MLP neurons of a small language model. Each row is named by its layer, matrix (down: output weights) and neuron, and shows model dimensions 80-175. Each number is 128 + 24 x the weight over its row's rms, rounded and kept within 0 to 255. Numbers have three digits each.
After each neuron's rows, "fires before" lists the tokens most often just after its 100 highest values on Wikipedia text that the model never trained on.

L2.down1525:141109089121167123124123097098133114111161138117149129163130122142142077111141179078110121109149139152121147130119157149117127162077118137114145078084106092097166152111164134159112140139156132148128132152140105159126153139160103117118147149144124156121095120092108121133114135105171098138
fires before: "|", "\n", "-"

L2.down2986:139112125144173113121138083112093154119148119138151122118109117115205125097151129132130126105104122168177158121149124125107122123154145093120134093154143149123120084077125135170148140125126129142159120149129134084148102075111098162102120163098111159140112135117133117152098160152179097124
fires before: "\n", ":", " (", " |"

L2.down498:098117093114131156134125127117125106109114108084143145124122122150200113112124133132098133126112116110150066114121138159094108135096155105136130119129133074068172134123104124145135142142160136135090132142160100144119184132149140113091135128085132157134159130112137151119165148144147178096
fires before: "-", "\n", "="

L2.down2006:147129148124154153124226138105112100136108097120080134121155168123098090096108100136100154164130139100115063143158113154137142137121119102118105136131144106140123133127125068146136085115146155100127159186116141145156119128148104147127121121144097129106138113124135133146142098117126109107
fires before: " by", " with", " the", " to", ".", " in"

L2.down1727:147173134136127078133083121118139174132119109155097131071147099104119142137166120082125109118121148129133124150126139117141126115111117160119118129141147127119100140134134119149108122141156116130135132170148142136119126086134158170082113169146165108137097067116118134142144130177130158141
fires before: "\n", "|", ":", "-"

L2.down1463:146098131123100116108170123120144133123143120129154101087140132178095111107112111110092158108114149145101114133207101073129146126112149096132175129141098158157116128184091135143144124137120074145091132108126110153142099150126119125143165105145125100091138144132136108124102103119168110099
fires before: "\n", " ", " |", " 2"

L2.down1565:126149160115105147130135148135138108095095137122155154134113139098116108143130137169146120157098125167131078115165142107121140110109160126132112089119135181164127096122153140140134100121117151132165102114162161107124090150150163074112109126171110125161146103112145048146164102123126145133
fires before: "\n", "N", "W"

L2.down179:105099114102141161189138138074129109114137173120144111123099142148079129102124125145117091109139146134129181088175112071107121162128134193128141129150125150199141158095146081184102167144126114133124113073125126132126093148126100110109127152113145136140120114097126159131090141128165122156
fires before: " |", " /", ":", " (", "\n"

L2.down444:133120121122113100093140146129120116129163140121129101148110130116136103089097098128103091140117143192141171137089126136120115136142116123137129157155101139137126108126077127135143140133116159165082148160112155127109144138116160118104162100103170107103146138134113136150126120144133122140
fires before: "\n", " The", " -", " In"

L2.down73:149111154172113138146113155139133147107163140130154109090156143123102113169114133128142063179171163182121108122175108158098157147121120154119090140085124120132113147121154131123164121111121088145095151126153069137110133112154153141138105110125097087131092116086081127105144134125134111161
fires before: " |", ")", ".", " by", " and"

L2.down2123:163111107130108124185082109103122149110109090152144139105121120126147126140131149125111147169145130141143116113076096108114113110123164137124069146129151137103155136168106157168148130110094103124102180140091102114139100115163149131088142099130134141086141133102166121174125114139122121130
fires before: "\n"

L2.down1635:126093105107172156116109113079117142143133149119127122185110147128130138110147142111118159108103145111137134141132124120106122141153137101113139135136130125088150132125153095138113150105108104124109077142125162102087109119119140136137145125162113099157141132085126114152089085097124115104
fires before: "\n", "==", " of", " |", " =="

L2.down2746:132151136112133123118142154144140117129153148176133144107114118140114114171106145131137142162144156158111145107165133100116112108109130147108065096106150141133114136097105134133119152127074149128126092126107132122135131095143110134118129141174125169159098112137206101130115138119136124158
fires before: "N", "W", "\n", "E", "C", ":"

L2.down2008:151095121158133134134116135130096164155169156123109139123146135128099144145088127129136149107094156127142111143157101133136131124145154138153112118123115138117129156111112113187136133132108099114150115125186115160096122158115140160115116123126138156113112100074106113122148147097138105142
fires before: " |", "-", "–", ",", " 0"

L2.down431:138110137162113113148117120115104130115123097130169103102133135110126164148098149128134095120121133119160136088099156104151149136115154091117109094154129117097141123161090140135118135106141129107093142103146107083141144121164145148118113113139109105132136120074141107183099118122137135150
fires before: "\n", " as"

L2.down1235:132125092085192146107176111128131121091180136115159110151137135140142100128154144120151142127137141145165125144112166126120119173077122129092135091075156086125159131116174129143121148131144119139127127146148099150128137132106100108109120123146115151169138111110135131077124160126175146161
fires before: "|", "-", "\n"

L2.down1121:120143117115127133102128132170104151087117115147161134103085122102128102165120154098180139169113130201154139134122180121109117123158123115114080107126144176167116148137097117161062134181176145158091152133095121134108145148123143141106108131100142119153118107113123119139119153122127147094
fires before: "\n", " He", " It", " The"

L2.down2019:125152146127124143132162143089168089138192145134146150116125097154135100127176147110129122131113130135107085112138151126118091175164131150119126149120140096123132106123103146120130144116149132128141140139088117126137111145096141130111142080114129188106143115099095112111170143142094127120
fires before: " |", " place", ":", " –", " medalist", "|"

L2.down1840:111124161130101113162128160113143144175124097131125104139086172128059097154149132142107138133102140106143116178122105104157122142120114126130118097145099108144142135153071131118149170129135099157106133151103147116142126153127145173162105117117127104104135161142129118151132106123131138138
fires before: ":", "\n", "):", " by"

L2.down957:160108131106161155139112128137094113128086150132145117149108097130138121108128167089149120172100135107102154088141084159140109121155098187115126131128139133123135154099133160131150127142102144120122091154111133118132088100091095145106115111163133172170130121147140124148102135090146169115
fires before: ":", "\n"

L2.down2922:123112153107114121099166115086124142104148104111129100117138133109106140135092126139101117138143122107190099127110122156129132129132093105128093129162143131122109113117112133126113116087168144119118125121104110134120130142110106126122152137079149109116126155149136111106132155099092102093
fires before: ",", " that", " he", " to"

L2.down1306:141140098128163061168083097137151128103090169103112108117169137105061148146141138131109130163145122161155129139107130107147143143143155155126110103113121113139082167163179108153145142133135074107125093137185171144126132129118124138127130162158130134158065132064121131167105129098146131118
fires before: "|", "\n", "-", "FRA"

L2.down1349:125144111117188148139148116143130112091118113074159160142126162110114133100120149181118128144128127129152125156145135086138119099116131084089074099135157119109179073131112120146144109127105131142099111147113099110131080152105160128107134137151123110149110132099136121189135150121157139124
fires before: "\n"

L2.down125:149114098122142156118142087144135155122126108138153081112142119152154145090156099116111134135098156128192142141116126166111122160134148136129122101120082128134119138131156146130116119120112135112128080132194133139144124098113107120139075115128128085162116147136140103132097123111133176132
fires before: "-", "\n", "|"

L2.down2330:120130119130137129113167116116103123119093114118123160149104152147124118148118151108155163144134126150112166147085178074114118154148131109121108113100133127166093151127111113131113119118158131104050176135115121107126165089136168172124159131108127145112107185171117148166154124127095121098
fires before: "\n", "CC", "C"

L2.down2023:111160074109159190086140172133154106146137107094122083160118128178135110095153126102125166131142116141109103164136169164117137163078131137149156116092119079109120118141159113161160158165151125167144168105164130151161136121139132145130111126053107201123159138123125102171193168146150109171
fires before: "|", "\n", " |", "="

L2.down2374:131121157144101117122119172101124127153132143089132134129105074144167113094137096105182098097085122104143127046095069097163097112141091125146204137099115148147096098118176185102076108102150114120116139145116140070149116126112120101149110116144155101102104125117106134136141152149080113133
fires before: " in", ":", " on", " to"

L2.down2532:159112089109168139106150092140137129101157121105150095138124145152164093124139152136148119128115122123141120122118140136130133161095118120102141090093135101134154111097161174119147122160110150145105104122189121140152106128149113130135095122145116161148126124119120119156114136130166121106
fires before: "\n", "|", "-"

L2.down2781:143111129137110183114138107162128153128226155171152139106099127141121108089155131116136168137116167132086123118176122136108128197150127076131131178115067150157152124135126141117080107163123160197161140109085123111129125142128140105131136142084092131137164126126101109095106134134110104106
fires before: "|", "\n", "-"

L2.down1665:157114108136191055170109093152154131090114153121156137129156130125079136161113144161126093148167145178121125151108132110109133142138170140123096088110131125132089160135177113145135122106151114104105101156172144153127120135114124142137123175171106140181084130075124133151082150085180160094
fires before: "|", "\n"

L2.down2143:147126078157154144091140121169150128125152133113121152127136113171155155097054118115152138138131162127113119184119108147118161119166114122108150107119114119120175179150118135099111133115095121114158126146162088118110120107112095116109167112131096137125153151120071091113105137156078133098
fires before: "\n", " |", "."

L2.down2569:149152087097163129106121119153107103120116118117137075117123142123146100155159138132141169146159121145137124153102176146122137161095098132114117078128134082126151148108165124126137109145121107131117114136171066155105126122133130141114129147132139130180134135132109138096163126160165137146
fires before: "\n", "-", "|"

L2.down2057:105130171102118116098136128131095136134100098126121105144130136164200148111142142114137152135158157129087112153069116142107112121159107123118138122153136143133090071091130134098154084126120124142139142139122169122126124155109115093094119141105137137177115122097145136138114132159126075155
fires before: " |", "\n", " ("

L2.down2234:127127162089104112109133118135112078118133132131123149101138126143198101113140132112133129171121117104161113084151160151120115143104157129136141096107119113113140118103146132115103141096158138129120140151149127119136073146156131124119132123131139171127128123158159127139156159159116182115
fires before: "-", "\n"

L2.down414:121101042133168116138087120130175120114096157166097110129148108073066112149151143125120131142170122158156129105113118113156124118174167129120119138187126164124073164120137090156157125146165078148168124146141151143164131095140125153077134130116113152189106132106127117153126129119169141112
fires before: "|", "\n"

L2.down1181:135118113116145118093143115135120174121130117127120135114169096074077111154157108096147158169123114121132130152134143122115159162105139110127088129158133125160135143093139129131177158139111107112127126116134135155134115181183138096120105103113106104144141108113112143081115131129139108111
fires before: ".", "yer"

L2.down690:146133107095134151097154113191138148133102084099091175128137168125170108131118174139122104113122129109122096146079108138122186104149131095115129132174146090133138097089088111130141139125167113110136146135142087074154150103096142095114135091100103153113144138100124096170097160113137104139
fires before: "-", "\n", ":"

L2.down423:175116139105103096140174105110108166141047117128123117135096126098091144112122125103129146138104148129143162071114133117120124103175082140133112100115122109122101125167149126163122130100104141128084149175099155133134134117165122141120131143123123168167116153177138132126140117106111138113
fires before: ":", " |", "\n", "W", "E"

L2.down148:138107131160133173130071139153146135171096105127170133100094101144173087115129138122072151134124135115112135101155117141094138098106100176107049178130137093095137152136105111140132144157163112108126121172128169098110084110101131157111116142107117105162133105134110093127069136120136127145
fires before: ":", "CC", "\n", "C"

L2.down2590:145136127107156103109095143113087096109139117153118150109107138125094111172133136130124096107137136115105172141118159085158113163146127113119161132112093132137147152152183169146112193127170121125099124180146096155101142135107113120131104147161143127139101133075111142118127123138121151145
fires before: "\n", " mi", ":", " file", " UTC", "sq"

L2.down1348:113140140154134165166120136094137133109140152102143107168134105108150106111142136116145087158146144182171121120142132173131092114150123124117109116113139075193149120159182124129104112143074107119111104134107095121140056123124145131090172088095096142145125100105146125105132140119105118142
fires before: ":", " |", "–"

L2.down530:143123124105147118184081066142114127120102144125165110145145168122123147149130136157156118116102120155157133176091087131163113156175179125121094142146133122136137168137126134151133129149170054100097103159140143117149110099130142164130098105136126130127104140082132153167119134119136144164
fires before: "\n", "."

L2.down664:103110097112182065154095095172165136109086152124100114127170134107143143141122151122129155149135110100121141156093096139157128128122108153119116158145143129123139182126176126179139112163143106151122094156214130135144136101133129114133165126149096139143150132133108121152105102125146113126
fires before: "\n", "-", "|"

L2.down970:096095121104128121112133127136122136105099081130150127088111094115161134139128102125133150137116122147145109117104140116104123109119152133144114156148150118065130158113133126094109146121112116152111181120140132143120125132139160150104159090135119155127136146128170111173131147142138140112
fires before: "\n", "|", "-", "on"

L2.down1615:134168075111130140135086129108150123138162137128152125125144131108160100119142133137112129119123164157166106163087117129077113170141131159135104166139120157141129126138184125153074116121146141139110137130119157096117151102145114082088142140132092142171099127148138128155141151128102102108
fires before: ":", "\n", " |"

L2.down1935:102083140133182138122131116125101163093168105091144171115153166084127124128120094139134117127081146121123117140108155114133147121138142130138161105071143122130119097161140094155106094145127103111144105146135125116129096136111172106123129133120133143111129164099148114083175138115137096130
fires before: " in", " of", " on", " by", "==", " and"

L2.down1042:156138153150115126110111142094147116094157132134116116127158094107156134102141124128119118133106108140082138139170175140071091168101100139124159116176112131152111131105123156115085105118111143139097110116106151128137126132119093114135105155128152162099101112109090080159126125148131163121
fires before: " |", " place", " round", "–", " in", "-"

L2.down2184:113199150090143105133181146137150144133125129155172119154108164156120100075172092139117147099136153115083091131167146099113147135089117123125140162087095099131143136148141108158123110134120103165115152155121100130106095157123156137137132113143123111101132103125124135136143099099175091100
fires before: " |", "\n"

L2.down1318:126100129116172113130190133122106169106114129098109165127104133126130151094155163155100125140105156140134167121159148182135115096156105128129113116115118112109120079113121143106151144146125104107148128128083124108152138151146130134105117128141118133168114104136154092164103106113157141178
fires before: ":", "\n", " (", " |", " Whip", " by"

L2.down1255:143129096126137174115120134131139122135162159148128112120135142117142147136146182150102103140137104080123133127117097119129170151119149112122105110142086138138105112192144136147156104165125121131126123158121135151095154150149182058162127114154161141116134172112154185129134109082149203155
fires before: "\n", ":", ")", ",", " (", ";"

L2.down1203:089114112146128134128143136134148041141131105115181136091114145141130116122164140123142153153101157137101141100115105093131059129190110149134099115137123139165138095137125160125123102125155107144176130114143172116131129161120113106138156119089106136159122124144138114161132138149134095120
fires before: ")", ".", " (", " |"

L2.down2001:154125111141103198130147098128133138113124119135126161110092093193139105113138123125074135127167152123111123092152132148063168169108186102125118149116093117132184110106142116113140128151143161174135145128135152100114074116118078142112139091084091134160162126149125110129124107112138126134
fires before: "|", " |", "\n"

L2.down791:103145141131098120161127144148188133116137072114137138076122111122107127118131105116108153147124112144114150107142113100117126148134097129138157174152088117139155130142111144142143124111126093156120164122109102140109118144133157126137136080150145103112141125131129110131118112167145102099
fires before: "\n", " ", " |", " 8", " 7"

L2.down1891:118141108122159115122133134131132137113132107096159145140155160088138132131134184150089121128109157116157137152120157134141118131171120104126104126113136153109105171152079144155116128107146106120127112155098160133135142148144152079146119161145094071140185122120111167140151135124106178122
fires before: " are", ":", " were", " is", " was", ","

L2.down564:125121124131131119088126138135133111106147142127114099090119139131148143102109130113156157157116132148122134106153141146176125150081152105114110167167169107117109152107126146142127128142152121129170076142129124150160146104136148103125133125151135149137101103138124176125140155136164113129
fires before: ":", "\n", "===", ","

L2.down2799:120126151127114155156158151149180119095157119109135123122093109143117115078119103132107164145143125124149144146147063096120145145126115087136173158178092145128117134174135163137115120145139090173092152127099110130148110160128141133136146136124141134124167143139148128133111129172137114146
fires before: "\n", " ", " |"

L2.down1859:159099104087149132115133095096150140098163145117158145155143121162153143112149114145109095161133110115157133154123118151099141124125123130120100121156140094116147132096119128128131127170145139146149136131132125153108133143117123137148137121091086119104128126094113151160114203093165165097
fires before: " |", " (", "0", "\n", "1", "–"

L2.down1886:142145095126120074111130145113104109114112106107096111140112125155098151130125112136111088119126141146143129108141175119123142115152106174134110121192129123156130131150100163111153149124116130129131141112121163127107145167091107127110115130108124152077081143131079138109161091103127126147
fires before: "\n", " He", " The", " In", " She"

L2.down1114:083089154132104122140130148114127120132113153112130155115136126090136121117128118169130156156127124191129144131141120118116110139114102148143130120081096134161108096140102124130141126110112145135138131114123134140165097135119128120085110128067102115111124118113138154114122127132123167112
fires before: "-", "\n", " Rochdale", " -", " D", " Ferenc"

L2.down1453:132106121122044080144117104117137131128128124141163154087158119177159125100139123119091144148119162142148093145168113165142159135107139150146156095116099130170127110118129130137123145116106132143116084142121117098172106150107138109137146137120156121135122084103168147124126141127098136126
fires before: " |", "8", " H", "C"

L2.down2470:149136099146081183145147096163157133146175138142125148122085092186138090117124133106091147136144177110099108124150141156098138177142150110119083161139076129096150142094114121120112106170183184163147127111104128120160107146138113167131133145093121132126149103091101113136133147139131098110
fires before: "|", "\n"

L2.down2739:166147144163170129068098163123154175097119114142162172111125133122170099116124173146129139124109150160168099108105147169094123140100096120122117107150120134120095183149133123188129128117128091131143119140117108115145101130143105144117143151131144121158118128103144108130115115144156155135
fires before: ":", "\n", ","

L2.down632:088109114114150097153144119124127141079160113117143129090156137170185098110163128112072130170118093166137079117134153143117103165085106149132143113131129077112191133105131144110106137145111154138140119163128129149138132110129135109118133136132119148140157141085148123139105100143145146125
fires before: "-", "\n", "="

L2.down34:159133125151137169079137136119133095096139152135170131085140140093104078145140140138145135122156104157134122090170160155153157104150149144104061142151089128122107162129137122122125147136143134139153159144152116080148120122130126107136149140107109122122145148163131112098129155121125133159
fires before: " |", "\n", " (", " -"

L2.down2360:098141115083128133140144160112132129123132127144168124121095142151149081095130128130096129098125141137118107130183124144102119088117129146116156174145136113115151131162127086169142124172136104168099131156127088106123105133128141155137130133117138095134166106141150103141122102124127107139
fires before: " |", "\n", " ", " 8", " 0"

L2.down1595:088151081126163163143101113104102127132111105113118138119152133112134114140148139076109134157142148134122136108141181103088123062154132119117130125139134130155144070121176133089155146096105122145119111105097147133104089112128134090161116160131113113167129135080169147157137113118127093081
fires before: "\n", " |", " –", ":", "("

L2.down2282:118096085160165094144080127119131113117114153161098105087173136051084135184148139128169135127142123152158110135085127115149141105152146141124108125192139154159052179184123106119116108107133095115165132095164181132111153121123133136130127129140086185163097118110117137134107140084152137136
fires before: "|", " |", "\n", " to"

L2.down468:136127154094185146131104136151098137144119151148149143169100097127133114100123164138121080166128141118076130116152102141112080105168110137110135130149158141111137172108108134112134145106136162120114104128103107094090128111108105119088144111131119146160135127148123124123124116113141157126
fires before: ":", "\n"

L2.down35:118133181125160106115126151105140117151101133131150160094147155112098178173117123143168136081112141146106095114072148147126098125154120128136131105133120111126140171095154123135174136079062115090120078155135177139129102124087092149122123112113133108087126150148133163160091113127131135124
fires before: " |", ".", "–", ":", ",", "\n"

L2.down2483:107090072101128098181113136114124155117045133162087120108141094123129086169127148146097140131149109157205083123114127134116136109141128159123127103141116113145123134113093099114132134110115117129114130144152110158164144120177153107116132127145131125094142102072153137145109127131164160105
fires before: "-", "\n", ":"

L2.down886:116174146151133129095134136074160183138111120146103095114134090157150111110066117061118130139132134170088112145132126129111105121115119148133140127137109127146116162144145120124123133152133107066140135136141148144132165097114160169111153145137128096111154116124165086072114096139101129145
fires before: " |", ".", "%", "–", " in"

L2.down1276:164163145146140144178178109122099110130145187126098153133135130163080115105138085136107130133133167126106116109182123113126142170152102092122125148133120108127115103141106091099139108157116165138133177145109157139105102087165139142072123148152096118129103108151127111136136120135110150098
fires before: " the", " by", " in", " with"

L2.down781:139158119110117114108111142099110148106116058103111136119104133132134146134137135126135116103131127114185141103074157154149146091168161120120094155124172109092110117117099113108176092109103095121088158148133113102106140129157196165094134121122139158143092133063143164109181130146155132148
fires before: "\n"

L2.down494:116127152058143108143140125122114081142129094118148167084135116108182150125161122124110113164099104103134116129115138149116084127107113158142141100123125109137122140124152145089094130101132157138109158146153133105169104140134139125098169151106131163146136096139163150157130167154136149146
fires before: "-", "\n", "="

L2.down379:136132100104153145124135122138125129102164109093141082155160149134112097130142141127132115132149131185121104111118155144139122137094124140107138117108113097161151125118176130136130136126139130162133096134150095176149120119127128145119122172146119150122114156119128132107142139121150110121
fires before: "\n", "-"

L2.down2264:124119159099115131098105118114101145133137144154129082126147076182092113137145129060080121163104141136083125147179146143070133123111108097136179121160110109137146134120121127150101110109134111101122125187141107121149095121141150174122136128125113122141152132120147067135154126146134111123
fires before: " |", ".", " metres"

L2.down1050:161134129091141132108101084137166106151119101109155111103131113110135151117099137145135133188158149137180126146118192120184134108162079145113151107148145151143097150139130126142140081118128121137087107154166102120133164156130167093147134138138166151122163187107116141103144129133138150086
fires before: ",", " that"

L2.down1309:132121104120185136146143088129158098065138142126170102132127149141125089149149135124134130142130111132159131112104144132110138164093129127118133076100141117125159143119147162136138124154126143107110101117180102166151119120138141110122093121135104139164100126107122129111113170100187118140
fires before: "\n", "|", "-"

L2.down2811:138126136144129136132079094162079122085121156129106203087161127159118120146146131114105094154095163141117117132118123129137147158135124093154139125120120118153163152151138088176122112090079109107132101137129145122140115119086105134140120149107112101115114144120145112116095122127135155102
fires before: " |", ";"

L2.down529:099122150158135136146123132085127157128160087129113133195139096152092156121114132084112145109117124157138134117116146139077142126137173102122158129128138132103163137135165130133131136089134175129118142132132083117134130113124095124115110126113101135125124121108117129156110103158179171130
fires before: "|", "\n", " (", "N"

L2.down2464:193098144100114148131133101118114161142135100122111138047125079080133119139159125120091123100100088125101130168103141120130122151149095083130129070149108144085093115168139109144112155139146092102106132162149106129129121150117159093140115144100107148148196157165113123152154145113139112125
fires before: " that", " to", ",", " the", " him", " \""

L2.down2615:108119180117124141125109127108143127119120110159121168101109121138226117092155111080118115155134115109089120105118171150114103131102157089119148140095121180117149164110168136126106167161165165189119156127145098134163082131113099124094159124105164141079164125125170114180105147140119125116
fires before: "-", "=", "\n", "|"

L2.down2528:134105129130189114164121138130153150121111134151121141164096125105122117146089118167108143149114120161120130110118154139109127087119132104129099107086167138125138137159179106181116112158100164135127142100139113130086090140127082132124101137143094141158130180083168133142123109098170125115
fires before: ":", "\n", " (", " name"

L2.down1899:145138119147151119089140160124148091139132153103137129117114118105113114097109130127086168176122117133113151129141130142126127120107136160131130155104123135120120143090143122122087141148139079109135149121141149111154097093119121094101161179137115144101132132094177101167132123095125095127
fires before: ".", "CC", "C", "%"

L2.down2972:115142120123122167133117100146147153154163125104145139163139077156154144117147137159093087149115162126184117128136091112109116157074095100165094174101149104124099119192150154164154123118103188107138143131101144121110129117111112098107177116119104145127137143140153090154091160112117139131
fires before: "|", "-", "=", "\n"

L2.down1801:140184099126119180096127135138133117128211123169151132120135148134080085115157158132146100086126093127105098151098165131125104115112128136125123144083134097128120159113105162087176142103143133140127115138128120117108129126138127158146115085128128122125128131107102095121149130127118115119
fires before: " |", "\n", " ", "|", " −"

L2.down121:133107115136164155124135116135131105114086098141115088119138113112122099123129139155163143127107143141146140120099123150135143136144126096120096153126125139097130122143166151133101123130097106148107096075151143129116145142115118078138096153123131122134137119095139113115105081110160203136
fires before: "\n", "-", "|", " :", " -"

L2.down2723:118100123138133169164147145127078107127121117136112145157125119132115146149144127124086106148108147120136159185151105099154105130092130155131102149100092128177133188167100139090185156106147166134065111134137110164151161175137131142164092122158129132143122116125071144149103092122160144157
fires before: ":", " mi", "):", " /"

L2.down658:070154149157137071121081157129132117080102098134139115105151146143105150090116093126131114110117135139089116099084126107127089105107107164140165138101105127143126096124193141129066139135117102144117159127140111081139077152120100061103139122159120090125070108117110092132141126164162101078
fires before: " in", " by", " on", " as", ".", ","

L2.down2453:103066135110154171120082129160122129145138105116180183149098115097157140139106118105110141100100129134200179128061109106182112108157138139128128155126126140081150120134125118125095109161102153182109131141149110120137159123064144104186146138110148130105152143100123126117105148141128162113
fires before: " in", "==", " of", " on", "\n", " from"

L2.down2524:113120104136084170112148149128102132090156103118134176142114126121101073076142168107129129158123137167114110150153142141131062131131132111120105114126097124129074126130119136116116106158174127154142136106096127139122135127138132101132111133151120132154108144175145137106150093139165131111
fires before: " |", "+", "\n", " 0", " 2"

L2.down820:093122088107153157140136120156114130143149120094164134106138148144099101118120146140102151144114102115146141110156108125185173138100111099118106176133142161127145145099157153093117163158132125159170164170098159110164133114128130130172119088119130081153108161137114167145136083120139142181
fires before: " |", " Pld", " W", "\n"

L2.down1831:116130087156146147148116124134100165133107153132173124151087125091127101111143152137151136145108137122124140113108110105170128107132113091129082129143120107146165086122120105166145113144058147122132167163116122099146106107151152119150154113115099109158106134159196137143146119107119157145
fires before: ":", ")", "–", " (", " |", "\n"

L2.down2706:180098079141149119151119084107100163101117125079133123121139147117116168126127132148115133114098131149195106161113129097073145078122123120118109116136150096157094133107123139163173075131089128134176107114167144140101123115073085174148155145107107110113129102123103133095078135123156133159
fires before: " |", ":", " 0", "\n"

L2.down2776:172178093158156057118127139104144134108078121136137147135103136154087085119097102139105107105148153153144140143126134110106116119126093140137124099165127139150137122085162129154131172108103135135100147137112092126111122109108133130088137146121115110133078120120112130160118096125125106124
fires before: "\n", " The", " In", " He"

L2.down1376:149127118140130134149081138110114134089119131153177181133121135110118141125123130106145148144058097142118114096138154152092112176123114127095102155168134141167153137065122080133125116128110130110114090162119121105136106089132101125107120143168098158165118138111114114161134151082177153122
fires before: "\n", ":", " (", ")"

L2.down813:133098096141166091147085120117167110128118136152094088133145120087067127172155131140100101144140108142146127111095119123166117148162165149124116130171122142135052156175146123139139124115153100112141129110142172137147150129141129150101140132115130153148092115078122144162122139116165112131
fires before: "|", " 2", " 1", " 3", "\n", " "